From a checkpoint of a small transformer trained on Wikipedia: width 896, MLP 2688 ReGLU.
MLP neurons of a small language model. Each row is named by its layer, matrix (gate and up: input weights) and neuron, and shows model dimensions 768-863. Each number is 500 + 50 x the weight over its row's rms, rounded and kept within 0 to 999. Numbers have three digits each. A neuron's up and down rows have the sign that makes its largest values positive.
Before each neuron's rows, "fires after" lists the tokens most often just before its 100 highest values on Wikipedia text that the model never trained on.

fires after: "\n", " (", " \"", ","
L2.gate1332:571455474531490462504439461578444484468508533466423507566472500512541508517564577514449580516531516430390528448476486519504557504501529560545522474522509522413566430523480590502545482511511598472499517473511529525440620510517449455591440409420493548534589493565528498520529518558447483544
L2.up1332:519491477539511519552592524509473538496480573447522461498456453479503493433514411482517632548578485564399492531465547417466467454481532412484528428474559525504540423544513520513437517454482475461556515594527431444525391602504450439417382474546464582527453516533481507469491477525422452566

fires after: " in", " as", " As", " is", " or", " For"
L2.gate287:476529493438601528479425542543469522567502557639405512581541492485467521561531506490522577536560498545473462450444503507508481547419500534565506528501527512469514445468553436479470521495428573546492391460505462531522448472499529376508501481392455490490488428437475556526391433593432475487
L2.up287:507494485497439540394484436515499475508542477549501536410501430517433461495477605461580563548474457515442496520471563484512433574433422548514438571465534547548432504550520448400582543540459515551459450543566500521564543555568577523442534487501498557432507509560406426590468446526498541523

fires after: " the", " in", "\n", " on", "s"
L2.gate1410:545471446520479491514456441472450484479555537531455490379510397467544455582576579483374542617550506561535488512431454469524498432487412473512513558428519582535478481456483503507527447429508537444494464575515582504502447477525506495486521497542562468454572406492551490580476534451427479636
L2.up1410:465464462491528649578521481513522482510476515420499536437542479524536449372525509489516486369456543553542440472562479551406639508613548526505605490488534527503449516549525501579515449546490475523488451501391470384472512515501556497477603545514525581412507478423415454556469458629441494488

fires after: " ", " A"
L2.gate713:490499494568544473591538473469445564529512478442488512565448523494485498502406517510542496556482467563484544526436495539482440499472546449480473633506505452478409432428460483508495597543516377377469493612509490503473466503535490496450494469521480458418453602424559549417506525495424443443
L2.up713:485471502541494531459466480508437401576509526462396386458522475465490554481512541551462473492584508543563559524434391407580459495434488466521472444429476521455454512534599455546462447495529504510442479488509477484466464454531469499448498590604579538509527501547570523555468425492535425480

fires after: " the", "\n", " Songs", "s", "-", " its"
L2.gate1663:458458484582459478541404506425452436493452499466499351556460573439492508426553581518469541519549518454486587507430489462586500471369480533399471467500483526450465514518505658515518558550454455578490443519547488521540482414492570554481449425423607572509496540521528454542477484504525482512
L2.up1663:533511630499537604484486514459476538469608501528529477557457580528514473568489448436431535505529481484397545583477460502487516522541532532502540508524457522479432503532553510517531411558501438487477519496567534460481537525460513455476482436577564571410524402532547518470559519457549485461

fires after: " |", " 0"
L2.gate2293:496466447536508526513501492476420578446488454512451556501485512488468435518515474538481528510493541533417541505546467441464345533431541452534574488549501478586464421487491479543464532467532562462512518465440539484483465458447493517592544448542491460510501401549525513575479487463569524477
L2.up2293:476457464537483530468473508528409555467574450428502494561512507384540508485500476525468453467466467480494478476513549507534505545519495474371432487533527515509516420540488532473469521575447469441525469520607541515433462481483546519548429531500433569475536507551434528504522436492522569469

fires after: "\n", " in", " ", " 1", " 2"
L2.gate864:458520444519530471519491535418516650457423486524456517529518469583489464599548418537473478475488530570492513438476477525539527522547397519480380560516466432513381458508517485584372488508409483519565434554450442497584462448484518487523521494471498563567511547415647487478522541433541470578
L2.up864:457522474532496594435527461503571406490557412510533500476442566549522531465580551534456595377514502595467541480502531604561477425491508513470468572384582510533450515502497500506508538498497562462397558589477532520553499440538536477538517508603497600450567557490518495458472493531481454579

fires after: " =", " life", "=="
L2.gate2412:543484566492433482506526583488511442466503512473468500530588479525468469468547499447533504475428416547504477483501453516533468513448490521547466540533550482471522447430449573542477510494448551462527382604467530560514535537459372486566585524505526525467521382461525395503477502527464518430
L2.up2412:450486561555410477456515558587519498481503468385463501428495447523469530590547478450478559523536448465535458555565452518480519406345424488476549523469548532444459511471510549614447474460500465422605461559593475496491568559395444551526541484401477492495526557503515492447509551475476520528

fires after: " and", ".", " as", " to", "As", " 2"
L2.gate679:521577521481543520513481474404552446516444446520545460426566508452590543533588488593542414570529526494455437512413551559495418473479481518622488462506544515513456529602689484509568519467485489517496527499477488596424443504537562523532484451451631460436532490465490542546488497486571608455
L2.up679:423481494502439521537397468432445472518464535463507500569522570414495525487467487543505526541545515546510551447462522460472487520404390522545597485552516450478522536444593501430537531505527545475431452418402562528549451462548504501508426519548557516488487549482511546493423547473581547480

fires after: ".", " U", "'", "U"
L2.gate120:478502521588506461564473518511524494565508528546517506485507486540511487526464568481468432538423478514468416527392555552502622526477551551505615553453464515592498542528606506438366503538546531422497558569490513413478424530484566443541426584500478447447511537401522464536556490455364469540
L2.up120:566594529510485521543503492594532403509455465465404541438595483524524537536450450533553515564484462457409502564618538522551508510579504429550512407519512550437535527476393499469544405421544465482516526362551542522436539480582536497575573389472565506439468471492463477461515495505502559489

fires after: " Can", " to", " To", " For", " tried"
L2.gate502:574460462455512475470514565423498474550486501539544548435472504447436487605546486533621430586498509467472446402479568561491513498505496548627490514538547565537484492442511493455511514508473567447423556518511571479528475465510483518543468506592543421511491495494516511421521468434544486489
L2.up502:379520601585522553438549472589481544492534417542511603499506485419493468482543473518388520545457519529509482542477475522496498494506541591519457531520456461476477608477452424530502528500530382523526525513517429499529546534428458501430470546461504513502482442494471442511546469538469405429

fires after: "\n", " ", "-", " Top"
L2.gate1283:523571507418577540502586571511494509523382503511463417532403407513450486492568453515464484432536549470502393426509431440581512484446516539436487518462502508504457498513492490547499524483360489601417483530463577504422526480541495524403499393471502626494612505519450474476553547515569518565
L2.up1283:436546481527532558439469495476364530465531471545498486503573525464517493587567484524421535460456534497481474444586524545570533448544471428560463561490550459481497508422520520469468429438572540528466588540491511520573501553558427488504539666495452542540511472511546499456584528573468532454

fires after: " the", " medal", " Website", " those", " who", " that"
L2.gate674:501575514503477486592547496526401404619497520472436539519392543543444472526342546523529521467518558443405492441515430548542552506473549485474424459543482544411514566498517493446484436490478496446515540481657569486480479616525509488491415486446417510488451435547544492516451521456436430565
L2.up674:540467551486630491451495501451584523500499482525566450508529430514531439416392556532429473457512590506464528498529394509531508596433485516475428548365478581477423484375451366498526562461515514571549460519514494514432485483501456530541439532527511491564526474519591564515563566558498419519

fires after: " and", ".", ",", " that", ";", " which"
L2.gate2151:519453541563599533407498485586513466449486496518524450496585589501539514476482459493521425599495495531442554470483439504390502446497528492497482485561437416352521520562461580491519516509544550465453488520465489492522491491514454463546437511429537526482549406519464527571489492389523498538
L2.up2151:533606471583520546501582493487459429622499482462500469518498552507594564439446513545550487519425578512460467533486540449378462501577407559491470444500505523462528462474586526494504470398514551539425495502561592541546482491478406453551554480542508516436500523466514507445490553584502516554

fires after: " |", " who", " 82", " 2", " 0", " 1"
L2.gate1119:470531568476547443516499529522429479469458471479436450551510487458540479515521485460500478471467493511504525484451448560470475506498464494552590550491503455508567408536598546542661531505528544559535467554447480539495533471484534475365516542518472563609530522452508510471502474567565430522
L2.up1119:512494568469510497442674480598524490488417444445461435464498458520461443522576486439486450442490542502431464444472518498533523548435462478424472522592538555448542475597458464492550460447418558546537511475507516559599517570519451590481519548528363535507464498451526540447529501560352521434

fires after: ".", ",", " of", " and"
L2.gate1428:559426555446583478545493485481516555496489506439538497597447453465442622535462588416495530570486559531475523567498591570593507517451493517548532470520521485508488495535462486513603549505506465537533503486475584353561510407472576479488576525478531512481601339533464591425506481482472547429
L2.up1428:459449448544438540457503486487451571442522604506392381534447497440483529534622470451510557513385570452586497537480502529501452511527480496494420507421549502492502500500366515508435525551478497556577487534557583502568523493409475612586439606518515532574482501514493467514625524479494524634

fires after: ".", " |"
L2.gate839:456472507465508645459542548474491520437485399408445514460514526521524560524487458479502546463514461401440523474495563503514496430512485446494468501476486302578544486538518584425467449419370432507502487457416517405435405517507505508537524486473501534447453525482529539523556548455537532497
L2.up839:521514456485485493436532554561436479369435530528540511507480481464434556469488440554427469452507493443489506546495501622552521548414479511450442617519489559516524556556569461510453559429431452489438415499533516500486515494587445469515440485423523504468480413483463429510548343548454565402

fires after: " |", ",", " are", " is", " la"
L2.gate1545:592556625548466501489486490541508552520530556461516457424537485467550551534497465486542522471560574478465482498447545470570560460632476511492459524610587426504552613546507434561525474480489554487415415560576481538516578505536477506544562509478550437490533500480515532522498515500570463490
L2.up1545:516507508548546454503528514589518514557425640451561499514482432439476489470489499546465518537470499512475550497530548561504587449540509559478544436507533418466488448553536462504506481423463618522371534473518491468517500433451470571516606424567409512488526409440480515521477511490469608532

fires after: " in", " to", " or", " For", " an"
L2.gate350:480583456437480490389558494433383453486501506467524516393430508530458479610526373487520490579539507568487562452463537532545499487441415523518440500443499547469481514498459468433481554573441537492541526499523522530586503491500472441436568586457490425590508492468494458524422430450451499501
L2.up350:482512454527501496388453482429485481555521470545484532520515466442540391520509501474537532572648474565491520456430508472494472556479505513524492444462554616480458477514535401455546558485546485577450427556526501531494508507480491538466531461432501468509401511529513452520430499413547605482

fires after: "\n", ","
L2.gate220:487391490508580453474495496558512523482578513481579494506549490455552444493478402567517551516461526458577520569505486497521530522442526482507575450536525505463546522480542465440466536519386513475490462494354575461492573574502569482513493577399543489488553440458556505430401522494587538571
L2.up220:542459494495550537493470497550562503566588466444537514506576632536566474393524454552577520479494540510500615435471478509485544540498503467462519574552523484519477454482493548555480524558544433474499486551608466513533418514485489467544493451415422519558421457523435508481469504551562482515

fires after: " was", " is", " It", " are", " and"
L2.gate662:438492538485438482523541457538531485522453453463513407419602502491444430500566455434444418552520499456468395593503518585373575450505326563476498540447427502485494449397495586470595301461431545554586537518443472472542542411574493588511437507576563619477470491626513470526494564475447473460
L2.up662:453474557449497464518508529516482520488533438504547497575448396500594468503502515538532554473510508483526430482446502421561505619522504512501425410501453534493534440434454589533469616499617442482468519515561512515447472499446518471477469521473479406551515487527498495500585480473615513452

fires after: " was", " (", " is"
L2.gate1756:531540537527496515482510538442488562520425474544517502537472472474535451442521471532353472580475369423499511413422495471510477525480485523453567545491487502482485442517591478488624552520516494509527482516487553499485423510590418532463497553527534514515429627546384623553446527483533437544
L2.up1756:423528540570475488486480450424568541525513511519470497425525540441580451503479558499373449511546516390481515466420513440488504489454496496498487611565564486543470452518599545536557487506516482459514441394536437483508481477522443493417416496471575577522480503504593544562489539469421415536

fires after: " ", " 0", " 1", " members"
L2.gate2431:503398420452544511499530485495453552574441519517466483490456549496460484464638480468543479474533539502506575588491538528563464538465557562460454508575592488571465466481468423438429533458509487463482509595478551473479568518424547456514513513465493571510507476483476597506433474617569518521
L2.up2431:519515401557574586474489469509450427434568500461485452504503636525580405568468479519404618523501545432439525485442524457436464542564435557399543506468505500535502620546489520436573433472455476433554502573415448384500570491501523533491517457593453569354516476530490534378528571501499413536

fires after: "\n", " |"
L2.gate1298:552523511503433512504552503490422473450385587516483483553530472433562508600456500432484564478506536503486561496478513521503443521459475504498525521451448509462507468545504547532476496538469522474376588504502447435540492473426535578445442550601527538463422340532493385496490477521576464523
L2.up1298:452469507544327484465478544499459544494431551488536439485531536518524417534519500547485491523468532490507495482601549542472506462567512501555511536526592501454541491572484497410491485530538517493542496513527487473494595484566484488495467454553491442403607507500474532455481517425408618610

fires after: " L", " G", " F", " R", " M", " Z"
L2.gate637:501524496535483516471404523554537522536490445520573496459498554583494538412457440506483438515568601522380585472515531479489464522413506554559490445472523518532452541592543518491495471413549556502509547504513472470475427474608519479563565583424536518618444481508454500558486482519455506477
L2.up637:479555499494469514451555414453620558471411485551475493483504487522538551355501507464545612488531507530503457512433522501396460527583446483481532554501458532447521507424562489517447548557544483559478516570450486503532534454569434537519549495479535537498451548479537490486538442501512493438

fires after: " (", " Suzuki", "st", " the"
L2.gate1090:508548454504504503579470580459502488580468421452540439525466554490477568456547601458484474544496396581493427474458448426486485464546391482461572597545468634479594538499473429551520503471490576498505499379502483500454436537461514536445482530508545465520442466559556478526461489422483567525
L2.up1090:657521569474419541449549480561487450487486504503442522529517411505507493382472491433515423550430465484434585468440554395529466527493547420506446544556544499433518615470475503487463363515464533486470504590473487564447589465561555491456490502510452555548438425471475507526500471512543452460

fires after: " 1", " 2", " ", " one", " 0", " 5"
L2.gate1912:580512455527521490554536463527445441490477588472463505556507526511575526555508525505455473454537510450514481560437467540570491419467561413463456504498493452410548559473570501553612487463534519587494394597532442438442544364507511497511585512500495558546453450464540557493555547468545488515
L2.up1912:434561643467509427497542531530503533509502546542568518559444470518557503522500507572425582450458457486366438461399521496592455519590454458487540522502459486569528527409440481522354523454493539508558485521447587450453471534600438571509472472496440479555463608552519516511501516554495527431

fires after: " M", " K", "K", " C", " R"
L2.gate1691:490540476461441536454518551527603470544460575439485483455514487547505504508336426546415485432458515548464500585502453495526485506571502545447549489575520537402482482503549440525481536502550586542512590605534494483442470474565446566451532500595565546512369475490511623471407522474461500580
L2.up1691:431506517493475511526489453460438426448437501464469523536570502506444503483561488526441520573564535495401517476578489615428393472539475504515557520513464522548461446514552558543460538412564500540461495569502433553502494463544427534519494483494566466472617519493606440428505375483417472640

fires after: " the", " in", " on", " of"
L2.gate1355:483527457459506498593490436455555538612494464440378468507430476577452572511523479420508501597486560598461471529472488478578507482434463538384475453548573523528546481444504527452518530420575499481441512499426465513493556396495442510541516557545414414480439401517519489547496460509471561423
L2.up1355:523423520470565427474488434495485493521508449580352517563392485532487543501466478494499567510504531591506600578493469506527472493522504468493541519447570449442493501438512421463460509424482401513424551546508541578471549452517510518489519514580502429470506465465556526475476532481495511466

fires after: " (", " ", "\n"
L2.gate584:504470455469574537464545434549485410413471432553616596502495508410491621581476564482484503484538504509499490411501453482502554511487537423439511631510459485552429475480447488548507471553439488520518520601505509429487495447476531556482515522445416535556537534414477560536507543429514422490
L2.up584:494450584473507547556558399555496459453420479536585510529453384412565523533439650453537518479542413528484588458534297555517507545353448461480464494485422509527545503457528506514575568568439440542496538572450503493617485452519508470420508538538439573526457459500594593453621584459582541544

fires after: ",", "\","
L2.gate2521:452439575506535521494458518482538453470501456426534545497532445433551483543414481444449503474443503472477417576479472520459495581409453544465474505519494591506487445518467510538443547466410444489465441492521454485432563578510470548492514457493524492465528558541497536488495446443501482589
L2.up2521:446488527512595443443447509510460479566482417460486517509538500600535479467572561542422556386432538528570471541509552495548487409421415500500492501521470530548525515490554492591543444460484510442514443531497554565443413605554480606504511518447476527510634445435442590520533450498519484578

fires after: " |", "|", "-", ".", ";", " ("
L2.gate1799:514541588452509564520474535465466542593453507500491555505525459414543491529567516489587539545453485461493353477504438533465479508474525501472507525552507491558531540502469435487514482537546466389469515583578540462477499514418413512468573441631543515484541499419441471505497540554574552502
L2.up1799:474600459510433568441487548457527464562475649450433470472626427457517494507489507493550500536484467440459536524412493534425548548506538498377503507549436546579473543551514518423469503428455455460360466428485581523512472521484432558531580431498493521430456496435513536432418554569489518536

fires after: " |", " 0", " killed"
L2.gate1400:561495518556578487509554482442602478528496589503508546548457546402402499555471460574508455493461492533594423540470459495438505500511487429484519573468495501501517500464483445427511478518469511541503468569474532467508497458537499517496510528432513547517448441473530476340540541558427510509
L2.up1400:580559450468481568547578513462548524534589544525453467593480495452562575486594415567560539492455509382493509557499488533590505560518513422498552487436525514371445450392439428506578451479421507529505481418501506463461455439470480526516523520519497480458468540503492545453479434464513398461

fires after: "\n"
L2.gate1306:480494531546563575504495455460431440561511609466590471438427492571480599483434407472453441429557479497511481434492544572528526476430565467443546515598514518497394519498427436521471504446515504512455555581563439488518503516469553422515431491477462567493539449440620528533452562471517549511
L2.up1306:491410531457611644445565517571489558548463536402510520533450549459478500494374479475504515463581528527435567540506569560411443439578526503536511509539566488411452477459449476439450454553551469485472474503553536404525530439409500481529485518546536592580554436525487485526442454564526518500

fires after: " was", " is", " were", " be", " came"
L2.gate2568:461525466512511398450600499575484590580563472529472553518479543514449434629549486541486444559583419518522508515533504493452481534489447505565509519546382594518502497482542612523535515532429527520502524467512434494514503416468432378490473500561469545449491554434492456493404530441520579492
L2.up2568:514497470542336445437550480578503479406508507471462527436552504445454534440484599522505476472514578553471458557461499557518521584561528478475533598475399523449578405522474559495443540458548526497540466480464435565519565492450529550445418456487454430443600514471513415509472500461434493442

fires after: " |", " 18", " 22"
L2.gate2473:503568475534491503539526417548569442524440538520477491489515455530518437550546511478506531407489461566540449544559542572529523504494542505493536486525566470546486464511506501468552472533494438563595555518508475460478504589624608445451534488498448511570502506493503572516572516479444524585
L2.up2473:491516482486460409488551525394543491577490527424366396562504518437586473506480495495461577557359383514572468515439575566449549428415473389511461475475502560429518490520483395503586545540440479507538457456492518505472484538591521509559561527513497487461536447600510488516504448512439391569

fires after: " a", " A", " an", " The", "A", " T"
L2.gate1577:507577488518539441504543482538490433491471522477488460453565502541526442544417455542478504455528561489396493542497486479576508489493590521475453571558560545463474497440567458502413484439457506555506440596441475498655494556496459447506449533482500506472555542542550464453479588411476471499
L2.up1577:359477497488531523568506525431444509538452515445414450418528541602473465444455526460442475535530479497525524480553564456530431523503430411590491399517484510495438522512541574475536487560598465525486509373492437544542473468422514471507553448336497474527584501505462529566498524611578507461

fires after: "\n", " ", " in"
L2.gate2075:496491447546582432559499429540516565564596551540546471450536548440559573565432533548470439455484469499498500470579570523510548477483460511413444460528475470514445488551539544445469449485541586513440527459506495441442500550529520474405401590492467511511480504401488531421576486598611438476
L2.up2075:503553488452593508487436473507447465513464485600519476503410457460495537506481483500468474601552495462513518453460511487501464527549509451541506537534480505456491466451477463510492503509506472385422491449544500385477603463518454509449477531549497493439558554518513517617457571482440474500

fires after: "\n", "-", "==", "The", " Party"
L2.gate813:498509417466445571560507432451508433540501453398490515410518508541499532428525421493523519565565541523427485523512469438518460444586544487454497519475553564442436453475496600545549461491397520528476455548521509488502494371481489499572537533384439516465553485445500528551549444532467557424
L2.up813:435435530390460531551470451578500453461541498440500540468538506517436457555449450493457400493494525486417495520535529466619532583502539461519552506430506506452485515502492478432532514445519482566493402512498555485451442521517589409536494430418507575404486515445517478572378459620474510529

fires after: " the", " a", "-", " first", " an", "'"
L2.gate1094:504510539519523480537450586504473463484452488414490377534457519499551607485500509545476600462583482471468484493499474460521501548461560498503593549492615528430484522530523573457488499526472495500535456466532432546411474539473525494541531552507533584498471463502492491460481507449497448490
L2.up1094:519477489477423431489422513475468585574448533573487464459463488568480531574519452560578465439438551443539519419505603509509596520429501440499531484511510491469507509523560519423565538435599479512483451464498512573548470449636512425649504473526541483458447588472522465550502529524584451547

fires after: " was", " be", " were", " is", " been"
L2.gate368:517465415541474556505427506520514476456527427504489444596466411515534540540505423449459491447536480516545604415474572515540468402495443565452455505624496513575523526518576520628462469444503436480556507496531549420425536549452445571484539549531608564467444580523475436476504553440576454479
L2.up368:432511488452557564481436445491505451578483487508459498502538463504562473523456484462527470464459524579419430453622502516501411470518458553440523508515451432480483441505485458626444480486555591525532538384509462487457598519481424490515435531411551570512519422508536480448487518581490514466

fires after: " in", " to", " that", " which"
L2.gate1035:480458444521445409497467482533423509520511414454547493443480554396408454415561565401484466593475538473449450552482517475498558465458490570508479541625513532484521482452557491464482404418438490491514519528489537473489485508503539497536504547579496444581471464571567499343461517587531401474
L2.up1035:562522517518469512555530461500615521592560509485474549448506559468506471432519412606466492531469461466571526493485464447520474514546517451629562479491584500481526460449508509552442529513512516507437517455458510551503437579588437427485594581502440550592575511502517550431552536568465492468

fires after: " |", " No", "|"
L2.gate2309:488499540512583526479443410660625401546475558508488462573520453480467451477462493354435558481466382499478491464519497612498452435466541488471485495518533531482447571484488516525581472530488492444527529491432382437486469519536467460499444503504516481538447561506443563600575507472467514479
L2.up2309:532587465541562441527525452445461427549526473495461494393524470506561503535484445472483520563499556467454461511528509524508458516542522423510500446508455480464517574408529561488470530453519481562508443536508389522495556501476463540464458682472535510499441435547494517530546498475473574455

fires after: "\n", "==", "Source", "Review"
L2.gate1851:551456429502541426470506484574443518435558509510474417471533416529463543566617470625510534597444500498538484487407460449438412542402475477457490484538484597496513426619538497509528481535507472476523528509474459469520572484504400539519586507622510479524433483468537463475437446602446434497
L2.up1851:444500513490546474570530574597439498502530460470501429481421453543471456609525528534543513507534485486492524522541416552571434532520384478408476463480469482479513494498472498508473528600435403531508477440488561476419500495393405449626503542574436531491510553563445534553502499551475565435

fires after: " to", " To", " H", " Ni", " member"
L2.gate79:444511474533495459458440532536533463410535525525516476469521517467424523557529503452533500510438522492498642505485555477517531357548554476449414483482457451506464515483593521539578456481380495591526482502547516523456515600504503487467525457549515546530475459520472484501467383497565483508
L2.up79:406509428588411490388583451563476357404561560466473481433493486517482425472510431495494485449568588520525610560522512572548582471525542504534532502509439413560558472549486551433493398497443429536638448473621513540453496551475506551494505502543435408469518501494573454480454457427487641466

fires after: " the", "-", " The"
L2.gate2191:579469503495407516476563453436561439527411531478510499521451558521592468500473578450510514614468496497548505495454489521499569593469559416500474562536461518518548598458495445452533413524403463537529346534496478456486555522399451498486446391402550463536472514409490409454485575562440532576
L2.up2191:477532531594525533558618493522474537495482477525504503531511554502524507509515475493548552448474492549521594468550469495437514508531520428443504472507481504510577523521516533404419520460464517505574433461481529453563381518458593545531482476475434545508576512510422486426540475519575488513

fires after: " |", ";", " 0", "\n", " 2"
L2.gate2085:420501521573483493493552541482516508539480567564531487465565518502561607509512436551493485405619501515468553571428455433413478514524540446456567573479541507430515482466473369595485334509420446462474451462473566534429479486469496413500505534435504592563533511548525572561519402463433530495
L2.up2085:529503428512515482545514457607551430476497566434488548522606598515499634515609446554535491485501516550576523494484527456456543444499471572499533504487455466534512545447587633426585508507568504514542474562508521521460476517465444449444539481477480497542403472440424533479456481457538427497

fires after: " to", " he", " who", " would", " also", " that"
L2.gate167:559456515487361461486453469486515498522408488501493536627544509457369437481521528494583552475537610505467459489580563473430514500517515524523509490504452440421532455418472511438529537557452476434546559486583538515537461488508497507528421515534515505492498495435460448416537561435556514425
L2.up167:597407577482489537554591477488513443459498515507559452545524494538573492540457582585497356507477558476477471448552566541487544439428602471549470581573572547469552574441485445530493484521558458369464589470505548506440487392478519497445437396582552503436466401457555472487582468526496433499

fires after: " the", " The", "The"
L2.gate1255:416553565494490489483521519527460471444525460469525448546458511471493440470511474489385549564468380486465414570466477479474506462422483472544495404558490577534564400493520450438535481541497466519482444500478608502451480525331439494487519466542593423538525435452520534579515543531481546509
L2.up1255:493535441534506518474470491550487391478442565479598446467540468533474430409522475455486496559379490485544528413407465514504545453434480457445501512415371524583553463491523460460429490555483500488538434549530537477601539500527472452468521514456506492465393472490537494520537470462497523454

fires after: ".", ",", "\n"
L2.gate460:538528531550424501490531474579514451580576516451460552501475451540447475574469539472524503573471524497444486454399591521532564526484599507539463463512485483509514514554533470445457552519506534500588428470595502443419553509578480564464484516522415550553569529523547481398534478412454511459
L2.up460:466489464586444501448469409570448517482582612477526504414479412459508423501526414466557564551448428492432477474432616588478574402480493552473481496429529522554466515422511615530438532497522521605514434419489508516486451481489570533513535448479477434439531533554474535431475459487450405500

fires after: "\n", " "
L2.gate1843:555457565463490532448523509552461485475488504494522462474462478511611515459461497485440479522461465519571502457490549476512333558529426539489438476476498493434479507546453498563478482521523468449445486435518534460529556492508461466537578431488464514517455478461417545502397456460508464542
L2.up1843:419439516542579561547534532485567469530537488449637544546471450574462530476561531488577521517483516518482569503446461450588452443470534503482550534524515510553511508559436503450425484540510477537617441489467506523535507598481487494412516528527460444525469505552539519520480462424495546497

fires after: "\n", " \"", ",", "-", "="
L2.gate2666:455361449494535597529444527593521504448574515543476501459476517521493428467483486500451500493589520595520529496476522573564427671594522479524419547508548493558553390492432485498372475492461495547561509539559472570476504521490534530520435441505510455560457479548590457510433429475423551459
L2.up2666:509510540471465574558396500538501607465593475493570466472540559621473497474529513426431499409488544587535563506456544450464507464482510596509547496543437436482492520496509543524472534548486431474490502521535514499393380482492520518556429510450553511586414384473397489550500494474539465516

fires after: " the", " The", "th", " W"
L2.gate357:476467530496409537521489539431504568497515531521454421538403573556481451453466438480473559517469536449543515523458398509517485528432571591473539429559518489521530438499468456542527424538511504489459605536572478503501533483447490470612497470412564490460529450547466488510582496479481470468
L2.up357:466594570520544532465548418529500471561493430480534399507550483507422480342526491486432444484513494544498373592409559388569439552489418489518452403494515579530563539477445518419547581528557501523465422461582566453462582547379425537500535510567527484506436518590449461567677488523464497437

fires after: "==", " and", "-", "==="
L2.gate2679:492520510397432479466511383573489511501409495505527603549425452399563441455484497481414565538518508497437545519444434452537470477530409565398498558468510431472475525519482516486503453622479491459497467472444466530454452549468451520441478494444454479564477546520542495463536531550531485448
L2.up2679:454494513573519473518535536485499343456519474507471518439545495539511489523429541537597407542493519525485572499522539408511551470458495514479625443468516483551445510495456493527425428515460508466524469435500475498504534564504516561486359408484445516473551466465476476460459438556483588471

fires after: " =", "\n", " is", " was", " Songs", ","
L2.gate2181:450495486510395479516473503509504440452478522483499558535511430470554482421575451462543571550464527428494548504543381479600545519540425518491495491484511489506422475511519391512542466475499595386435478517486480472419569548511422434560527559466463478460587470533452475508394578428536517571
L2.up2181:512422494521461493492385461558519509530493529504439531475496475518475531426532435537515523449572578538500500539439482531503448448496611586457478353483531401518422417522577492579503424440441436443457525441580469487468507414451428506460480500447525487542431406510491505453473479499514532453

fires after: " the", " in", " The", "\n"
L2.gate1511:511485482452463502537523581516513566461517562500404483454519506499419512489556524395494579533479567564558506513509610436426439487460506521454502496548597517501495409487539464627620532452481490537488570491521479450569406565428526508432588544535467530529488541482477506468517487525535522530
L2.up1511:492459592527485513491535554562416533518486517437583515397496489460450454599490477508433544535587495518559556588513446564437405401486461383498440554482489498381480488428524435485435505547572470523431550542514551547527508536444452522485461513464466524373487553434546466442564533565460563559

fires after: "\n", " ", " |", " -", ","
L2.gate1529:434520544507469492493393485547442559541580498415492470587572642434512504496550501489462525554487601490497471388445536496580525553511472442518432397523429413475457485561531535562504446502527495491525536514544499464503567488505453450462425464492460465477572533512496467426469495467442515509
L2.up1529:495586530509529480478523458544454479464449503464554402550474440465454522504538474468495512517504607429508539523409501488545516610443571431510535479495474554610494571483557455564508462479549492495425492579589525378545527570482455547473535454501492521478560534504511436399518509481463486601